config.toml
num_hidden_layers = 11
hidden_size = 512
num_attention_heads = 8
num_key_value_heads = 8
head_dim = 64
intermediate_size = 1216
vocab_size = 50257
hidden_act = "swiglu"
norm = "rmsnorm"
norm_place = "pre"
norm_eps = 1e-06
positions = "rope"
rope_theta = 10000.0
rope_fraction = 1.0
qk_norm = true
attn_scale = 0.136
bias = "none"
tie_word_embeddings = false
parallel_block = true
init = "normal"
init_std_qkv = 0.0285
init_std_o = 0.0
init_std_up = 0.0285
init_std_down = 0.0
optimizer = "muon_variant"
learning_rate = 0.0143
beta1 = 0.9
weight_decay = 0.019
lr_head = 0.00486
warmup_steps = 0
schedule = "wsd"
decay_fraction = 0.595
decay_shape = "linear"
final_lr_fraction = 0.05
batch_tokens = 131072
max_seq_len = 512
doc_mask = true
train_tokens = 613200000
max_steps = 4679
dataset = "wikipedia_en"
MLP neurons of a small language model. Each row is named by its layer, matrix (gate and up: input weights) and neuron, and shows model dimensions 186-281. Each number is 50 + 15 x the weight over its row's rms, rounded and kept within 0 to 99. A neuron's up and down rows have the sign that makes its largest values positive.
A block is one neuron, or neurons of one layer that tend to fire together. Before each block is what it responds to, as a language model described it from the Wikipedia text at the highest values.

Article's main subject noun
L5.gate575:49 39 44 22 65 56 66 49 61 25 35 40 45 63 31 52 48 56 84 61 31 42 69 31 58 29 58 46 38 38 28 38 79 36 65 39 54 27 67 52 43 66 31 29 74 65 57 29 57 62 78 60 38 47 32 44 53 38 77 58 73 64 59 51 52 68 41 41 63 47 58 79 36 49 66 45 50 58 29 62 47 55 56 71 54 39 38 37 62 46 25 45 33 40 54 26
L5.up575:56 44 42 71 56 40 33 34 68 54 47 74 41 56 38 51 34 55 52 72 27 45 66 64 45 27 49 64 39 49 59 20 62 32 48 38 38 20 66 40 59 53 33 41 59 66 20 24 57 51 37 56 72 33 37 21 41 46 77 41 57 31 41 55 36 75 46 53 35 61 82 49 55 58 44 46 50 24 40 68 31 56 48 47 64 54 59 27 77 45 43 77 60 48 32 35
L5.gate724:52 53 64 40 47 87 23 55 39 82 52 60 41 69 58 43 43 42 76 48 42 44 66 64 48 47 30 53 50 31 64 47 49 67 56 70 49 46 40 26 40 59 37 26 26 44 77 69 35 67 43 70 28 75 60 49 31 46 79 69 38 54 32 55 62 68 26 57 37 68 44 58 51 31 44 55 35 57 42 82 36 55 51 16 79 63 63 48 59 47 85 39 76 41 37 23
L5.up724:70 42 46 64 53 31 39 34 53 56 47 49 79 60 40 58 39 39 54 42 32 32 43 47 64 59 37 26 25 55 24 58 49 60 40 56 74 78 27 66 73 51 69 30 54 51 02 61 63 40 55 62 47 27 73 17 44 55 46 54 80 41 32 21 77 78 62 72 55 48 46 30 23 48 47 56 55 43 53 42 41 68 62 46 37 73 49 22 49 62 35 33 52 37 38 46

Role and title head nouns
L2.gate86:64 56 61 46 26 54 55 46 38 31 62 13 37 59 53 50 28 62 44 59 49 60 34 85 74 10 49 62 50 37 38 37 37 71 63 53 44 41 56 49 46 27 69 33 62 58 44 68 39 65 30 40 34 61 44 69 67 52 55 46 58 50 55 48 78 46 60 58 33 64 44 27 74 77 52 05 70 45 24 70 62 74 39 37 27 43 40 52 37 39 67 40 50 71 67 76
L2.up86:30 44 49 38 47 25 63 35 53 34 66 47 52 62 48 66 42 27 40 49 32 32 42 52 35 46 37 35 37 54 62 54 64 43 62 58 68 60 55 56 53 66 68 55 66 45 49 47 13 56 20 63 58 30 59 55 62 22 41 70 47 40 62 26 43 47 42 25 39 61 65 48 19 34 71 44 29 52 59 51 41 84 59 57 80 26 47 56 63 42 56 54 54 44 45 68
L2.gate180:26 59 77 58 57 46 08 63 43 40 57 38 66 37 52 51 48 70 42 38 48 45 46 68 44 62 36 49 34 48 53 25 65 46 57 57 38 27 44 53 47 29 41 46 27 69 49 58 41 51 78 44 50 46 51 57 45 37 66 16 55 57 70 53 64 55 51 53 14 58 50 72 50 41 31 50 47 45 35 52 63 40 60 69 55 52 43 38 58 52 85 35 46 81 40 63
L2.up180:41 56 36 66 53 57 27 54 69 61 69 46 28 40 65 39 43 67 37 43 47 65 51 34 60 68 51 34 53 46 41 38 61 29 31 56 57 50 43 44 58 39 47 40 73 35 84 18 10 58 32 54 41 54 47 64 52 68 26 73 96 34 37 50 57 55 47 21 44 50 57 75 48 48 57 69 47 54 55 43 55 49 29 41 44 50 37 53 49 36 27 76 64 73 33 49
L2.gate314:31 65 47 99 57 37 79 66 62 38 46 72 42 44 38 38 74 29 44 64 42 89 60 66 57 14 64 50 25 30 53 49 67 36 38 41 53 39 56 42 52 50 60 60 36 40 59 52 63 56 56 72 76 76 48 28 47 43 59 52 46 51 80 29 55 84 53 47 52 61 35 50 49 51 50 54 36 70 68 33 21 65 54 25 76 63 55 55 32 46 42 42 42 48 59 60
L2.up314:44 43 63 45 42 68 72 53 62 42 52 62 50 49 49 48 61 43 40 57 50 55 64 18 16 30 56 47 37 46 43 26 30 63 40 56 75 65 40 62 91 33 35 59 54 08 62 64 62 73 52 62 53 58 69 74 78 37 64 62 57 44 35 68 62 74 22 48 57 59 51 64 37 37 31 49 39 47 68 37 68 49 50 59 28 85 54 44 43 29 45 40 59 51 41 46
L2.gate352:60 50 37 93 77 41 35 64 44 44 52 58 45 58 21 48 53 31 43 44 69 68 53 71 47 44 55 54 46 39 58 64 51 45 44 45 40 28 51 44 41 56 48 63 41 52 67 49 35 60 48 29 47 48 69 29 68 58 64 38 66 51 35 74 45 57 47 61 69 45 52 43 03 31 39 71 27 32 32 51 59 57 51 31 47 76 47 79 28 50 70 67 56 43 50 48
L2.up352:35 51 56 63 47 62 19 65 74 35 33 31 03 33 42 57 54 61 58 24 54 42 40 48 37 38 65 38 73 38 09 40 27 34 65 61 66 53 52 62 56 60 56 46 50 62 45 57 88 53 37 32 68 36 49 33 50 76 45 46 68 40 51 46 42 50 49 65 31 38 40 53 34 48 63 46 41 63 39 36 53 42 19 33 51 54 73 38 34 43 39 55 52 77 48 38
L2.gate705:65 21 54 42 45 40 45 34 39 38 59 56 76 44 32 35 59 61 59 52 63 55 53 78 61 24 56 47 25 60 89 36 53 43 43 49 36 44 57 51 50 57 51 46 34 38 46 41 45 28 72 79 66 36 71 38 43 40 33 43 53 64 75 65 37 37 71 41 55 60 51 48 54 31 57 58 52 59 54 57 47 48 47 73 35 43 52 40 43 30 76 64 35 47 47 45
L2.up705:32 45 52 46 39 48 36 49 71 45 45 73 83 54 85 35 37 70 87 49 50 27 42 44 44 61 65 62 25 64 32 58 28 20 14 73 47 30 57 30 50 62 45 62 51 46 42 41 34 42 23 66 51 66 44 42 59 55 54 37 62 59 41 47 69 60 65 66 52 59 59 65 22 36 07 47 52 43 60 70 65 70 50 59 48 36 58 30 31 42 51 44 44 51 87 49
L2.gate779:37 47 52 48 46 46 43 56 61 53 53 46 43 54 58 21 35 43 54 39 34 68 41 49 31 57 72 39 49 47 60 48 48 52 46 59 50 65 57 36 29 38 98 64 49 65 42 84 42 49 42 71 68 54 50 57 36 77 49 49 62 66 68 54 52 50 52 44 53 51 53 51 55 40 45 47 22 73 53 63 33 63 54 66 47 65 50 61 70 34 39 61 57 39 46 36
L2.up779:39 75 33 52 40 66 36 60 35 56 53 63 50 32 27 41 63 67 49 42 74 83 24 55 49 39 59 47 41 63 70 45 42 35 50 53 55 21 76 48 65 66 69 59 55 43 38 40 58 45 49 59 53 49 44 56 52 38 44 85 46 45 97 42 72 53 90 34 63 51 43 55 55 72 33 45 34 84 73 53 39 58 17 51 38 79 42 57 60 42 45 46 66 93 77 66
L2.gate1135:19 68 52 58 78 67 68 41 44 58 43 29 08 58 37 34 51 36 37 40 49 73 54 38 43 57 65 55 71 55 58 59 68 43 26 79 66 26 31 41 49 52 80 42 32 29 49 43 46 54 55 62 29 43 46 44 38 77 55 76 43 59 72 55 53 65 72 33 71 35 63 57 66 44 62 45 58 38 70 34 57 50 35 54 40 49 44 36 20 43 68 59 46 52 62 57
L2.up1135:46 87 73 39 80 50 78 40 30 30 52 27 59 37 14 47 59 55 47 40 54 36 38 56 50 51 61 45 68 80 43 60 64 49 71 33 65 59 77 65 56 24 66 52 59 76 37 16 72 65 33 24 59 52 67 51 81 50 41 43 38 57 34 58 40 32 58 29 53 67 52 52 62 47 45 57 75 44 38 27 50 51 28 44 58 42 42 24 35 57 65 59 67 76 54 48
L2.gate1144:64 54 48 87 29 59 70 61 58 45 45 50 43 33 62 66 76 28 43 68 56 55 56 24 61 60 61 38 64 12 68 43 66 51 21 25 52 39 18 50 72 33 39 56 51 64 71 72 45 37 60 70 73 22 62 51 52 33 58 62 27 40 72 46 66 35 60 58 51 53 45 63 41 71 31 49 38 25 43 48 42 49 28 37 72 81 64 73 58 37 41 43 45 46 81 46
L2.up1144:61 43 45 70 28 60 65 27 46 76 38 43 36 44 61 45 32 21 60 34 69 55 42 50 29 66 61 20 51 32 62 39 44 65 27 13 78 47 55 54 77 36 20 58 36 56 56 76 44 55 64 44 38 31 57 45 56 46 47 64 55 48 65 44 41 57 34 60 60 29 09 61 27 35 28 55 18 31 30 33 74 31 43 62 58 71 56 60 33 48 42 60 19 48 59 60

Mid-acronym letter pieces
L8.gate537:49 54 48 39 54 55 59 51 67 73 41 70 51 44 63 44 61 22 50 47 40 38 46 45 46 55 43 55 42 54 44 58 53 68 62 47 42 38 40 70 26 50 56 25 24 52 24 58 44 54 40 54 61 73 64 71 41 26 43 67 37 58 55 51 61 42 38 66 67 54 54 45 46 52 44 59 31 46 62 50 43 39 45 54 37 62 35 68 58 48 60 38 55 44 34 61
L8.up537:58 77 37 57 24 40 38 42 48 48 32 49 33 66 29 60 50 28 54 34 28 46 55 22 67 53 21 30 49 51 61 41 51 45 72 43 74 39 27 56 29 53 66 48 59 46 56 66 84 55 54 54 66 31 54 47 53 26 47 55 69 54 47 53 56 46 30 50 71 53 28 45 50 57 57 59 21 52 41 73 38 59 32 45 53 71 38 42 69 50 58 43 63 54 39 53
L8.gate540:52 67 49 58 37 37 27 39 33 30 32 45 59 70 63 41 44 24 55 39 40 11 84 35 49 37 56 45 42 56 49 64 64 59 64 37 51 37 48 40 41 53 32 33 53 78 58 35 35 51 54 49 26 67 76 65 45 76 37 35 49 55 39 40 28 48 70 30 59 42 27 47 18 49 26 48 32 50 63 30 10 68 63 43 69 51 67 53 62 26 68 28 62 29 44 41
L8.up540:52 55 80 39 53 66 32 46 52 60 82 71 49 40 46 49 68 50 59 42 50 64 54 42 58 59 43 34 44 19 68 28 52 24 52 59 46 43 34 59 26 55 48 51 36 25 65 59 66 51 58 47 33 73 55 38 49 34 74 54 44 40 82 61 97 42 44 23 51 55 37 61 39 50 40 34 33 26 59 51 32 55 75 47 50 57 67 74 58 58 40 67 73 29 55 53
L8.gate836:35 39 45 35 52 70 45 51 31 35 43 48 47 59 30 48 62 45 68 31 56 60 35 58 52 48 44 37 49 48 34 42 76 22 28 57 61 50 42 75 35 70 62 43 47 49 37 55 50 48 81 31 50 54 42 48 53 45 60 36 49 66 51 75 83 43 28 31 36 54 45 73 53 32 59 51 67 50 36 33 51 54 66 40 30 49 75 52 34 46 67 36 22 39 38 43
L8.up836:45 55 17 32 50 45 72 40 49 52 38 53 43 72 48 55 65 50 37 61 35 68 50 53 67 77 91 49 25 35 43 49 53 56 43 51 53 57 44 41 48 43 53 28 47 45 36 27 76 48 63 39 39 38 65 65 60 71 57 24 17 37 74 40 66 46 55 60 50 76 31 62 57 64 27 42 40 51 57 32 62 15 56 34 39 26 60 29 40 79 57 68 59 52 48 38
L8.gate898:35 72 61 67 18 35 47 48 45 29 54 78 49 37 43 53 70 62 53 46 31 56 48 58 71 50 55 48 56 55 38 75 45 48 58 57 57 57 38 46 63 42 57 58 39 59 77 62 42 28 19 56 24 40 34 68 65 57 72 22 50 65 70 58 81 19 57 29 79 60 44 68 41 54 15 48 44 52 59 52 46 20 43 43 47 41 50 44 64 60 46 58 61 64 49 83
L8.up898:43 59 51 41 17 44 22 43 68 50 42 42 54 46 34 64 44 53 70 41 59 62 75 49 65 67 56 55 44 47 54 60 57 83 49 29 58 51 34 62 44 65 47 21 53 56 40 29 62 49 77 56 26 48 39 62 68 92 75 63 43 15 69 66 33 41 47 51 60 44 34 54 46 26 51 29 29 60 55 11 69 44 36 38 46 68 85 49 48 50 59 50 36 58 51 62

Word-initial consonant fragments
L2.gate25:50 43 54 24 50 50 06 42 57 50 61 27 54 46 32 44 41 55 51 72 44 60 48 44 46 35 50 46 40 31 48 38 38 48 42 36 16 55 56 56 46 35 55 64 31 66 30 29 44 43 59 40 79 70 31 39 51 33 57 68 61 68 42 70 34 45 58 69 61 42 51 53 49 62 82 67 37 36 57 79 60 42 44 45 58 51 75 41 45 37 64 65 34 61 48 59
L2.up25:34 62 24 28 41 50 72 43 45 60 50 42 47 44 49 42 38 25 47 56 53 55 54 57 52 47 56 86 31 44 27 35 45 51 42 45 32 65 55 43 81 42 54 41 37 43 29 43 44 28 48 38 33 44 46 61 53 56 29 04 42 88 59 61 53 43 45 46 49 50 61 45 48 58 59 46 63 71 51 62 47 67 45 79 64 37 60 54 48 74 47 63 23 41 63 29
L2.gate56:62 63 57 43 49 47 64 37 72 47 60 56 43 61 61 09 44 76 53 46 31 28 46 53 67 50 29 70 43 54 37 14 44 52 71 63 46 41 55 41 48 41 51 54 33 64 62 41 79 56 30 37 73 41 55 49 47 71 62 21 48 51 64 14 41 64 33 45 54 79 43 45 46 47 32 41 59 67 74 70 15 74 59 51 32 73 54 51 44 55 45 39 39 53 41 45
L2.up56:51 81 42 59 46 22 58 33 52 51 52 45 43 33 60 36 38 95 42 40 58 40 48 45 56 50 26 55 56 65 38 64 29 64 60 52 60 43 44 73 31 39 64 58 47 79 33 51 43 69 53 32 50 35 71 52 45 41 62 44 51 45 51 45 37 73 47 60 55 51 45 64 74 39 48 64 40 56 45 64 32 60 60 38 62 58 53 83 51 61 62 25 45 61 44 76
L2.gate129:45 47 23 57 58 23 55 51 53 83 36 38 56 44 95 38 36 68 76 62 69 14 49 73 57 43 63 10 39 41 49 00 61 51 75 66 48 61 58 47 39 47 71 39 43 75 52 55 58 57 42 57 51 46 37 32 70 57 58 29 42 53 41 67 43 46 47 29 81 24 57 69 43 30 32 46 56 51 57 91 14 56 78 61 51 50 37 63 36 37 62 30 44 51 47 41
L2.up129:50 40 40 46 80 43 75 09 43 63 59 23 27 44 65 48 34 50 41 90 43 36 37 55 70 28 67 28 50 72 53 20 44 61 42 57 46 75 47 33 37 56 64 57 56 62 46 55 58 64 74 36 92 51 37 51 53 33 67 32 47 36 37 65 53 51 47 45 48 53 61 75 45 34 54 35 65 49 63 48 30 60 73 58 55 66 44 49 30 53 34 71 64 53 49 54
L2.gate152:48 68 50 38 68 54 80 48 42 45 35 82 41 28 32 04 45 34 50 55 49 18 25 72 46 38 61 25 57 28 37 73 45 50 61 63 67 23 75 47 24 43 68 54 45 52 18 47 38 53 80 54 35 41 69 60 42 59 49 45 39 62 26 33 54 50 78 57 54 52 42 68 71 40 18 62 65 68 80 70 49 66 64 50 62 63 28 70 46 60 55 57 61 82 27 68
L2.up152:57 38 53 68 54 48 63 37 87 58 13 61 53 50 21 14 28 68 56 40 50 16 35 77 30 23 47 19 63 60 70 56 47 42 69 51 77 30 55 63 69 41 58 64 55 43 51 42 32 66 61 61 74 41 62 29 41 68 67 53 46 50 29 35 60 34 60 38 45 47 50 54 35 31 10 87 47 61 58 69 43 43 39 52 45 40 35 65 54 55 42 28 50 79 36 72
L2.gate275:75 52 41 44 62 40 56 73 52 55 43 34 50 52 52 40 33 34 57 41 62 65 60 61 54 53 61 67 31 21 23 74 45 34 59 24 33 21 42 49 54 47 40 41 23 78 41 47 91 59 82 54 72 55 57 54 58 54 63 54 43 54 65 45 63 11 43 59 77 41 70 42 44 59 39 63 54 56 43 43 63 44 19 56 65 66 34 52 36 81 55 45 51 53 24 25
L2.up275:74 58 52 18 54 49 35 44 44 48 73 32 65 54 58 57 55 68 28 30 48 59 67 65 53 56 26 72 39 45 46 20 41 66 54 30 53 44 59 54 47 70 73 49 66 38 42 37 51 76 74 72 68 50 45 66 27 64 57 71 56 59 75 36 32 39 65 38 53 54 47 65 51 67 36 67 76 51 59 64 54 43 37 64 51 50 22 39 57 73 26 24 67 37 46 43
L2.gate563:48 50 64 37 43 46 23 49 46 32 49 42 47 01 35 68 63 41 70 39 44 42 25 71 33 46 50 38 27 52 50 23 33 49 63 51 46 41 24 62 44 39 38 90 52 59 64 55 66 62 39 45 59 49 62 56 36 54 74 59 44 50 70 47 53 48 30 29 68 47 48 18 54 28 22 49 85 78 43 51 58 45 44 55 35 56 66 54 57 37 65 32 60 27 30 44
L2.up563:58 18 45 51 50 36 57 55 51 47 33 81 31 28 64 26 68 57 51 41 71 50 56 45 66 47 85 37 74 53 70 60 50 16 40 84 41 32 75 69 44 53 63 64 61 48 70 33 41 49 54 55 18 32 42 50 61 44 54 43 49 67 80 47 40 49 30 53 36 50 70 39 61 33 53 30 53 72 58 55 31 47 43 46 57 70 66 39 49 45 08 64 76 47 29 57
L2.gate685:31 26 49 42 38 32 68 28 45 45 51 46 65 59 71 33 55 44 60 25 79 54 45 49 00 51 67 46 50 66 46 14 49 65 53 67 26 41 52 31 47 24 99 77 46 40 40 48 57 31 45 54 34 29 37 35 48 39 26 51 42 47 80 61 53 32 46 19 58 37 49 25 72 49 49 44 71 45 45 51 51 57 27 56 51 69 43 54 67 79 19 60 62 61 62 58
L2.up685:59 57 29 56 52 46 39 47 64 24 63 50 61 69 84 38 71 24 71 54 65 63 41 57 60 79 50 21 52 44 31 58 44 43 59 44 39 43 22 32 59 45 67 30 36 37 44 55 78 45 46 53 58 46 50 54 85 39 41 58 35 54 36 47 50 32 28 69 52 61 60 28 26 49 36 20 46 82 58 63 39 23 48 43 63 30 52 39 55 55 42 80 61 38 47 76
L2.gate1081:34 23 46 42 61 14 47 48 46 59 39 46 33 52 55 38 67 46 32 39 63 33 31 68 71 31 57 32 30 41 32 45 36 70 44 66 37 75 66 53 65 48 28 59 54 56 72 72 39 43 40 37 58 87 59 65 11 42 83 47 40 13 77 54 45 50 58 29 68 45 48 48 50 41 66 56 52 58 38 71 48 37 65 45 39 14 52 56 44 83 40 49 55 50 74 43
L2.up1081:45 37 78 41 70 57 55 41 53 58 38 36 80 46 51 24 67 33 46 59 37 56 60 69 36 31 48 45 43 32 75 40 26 60 78 80 43 37 17 54 45 58 80 53 47 57 36 22 50 52 60 77 54 70 61 50 41 61 35 39 70 43 58 73 52 46 57 43 41 49 60 51 55 50 62 70 36 53 19 56 55 60 57 69 20 46 54 27 50 74 56 73 54 23 43 38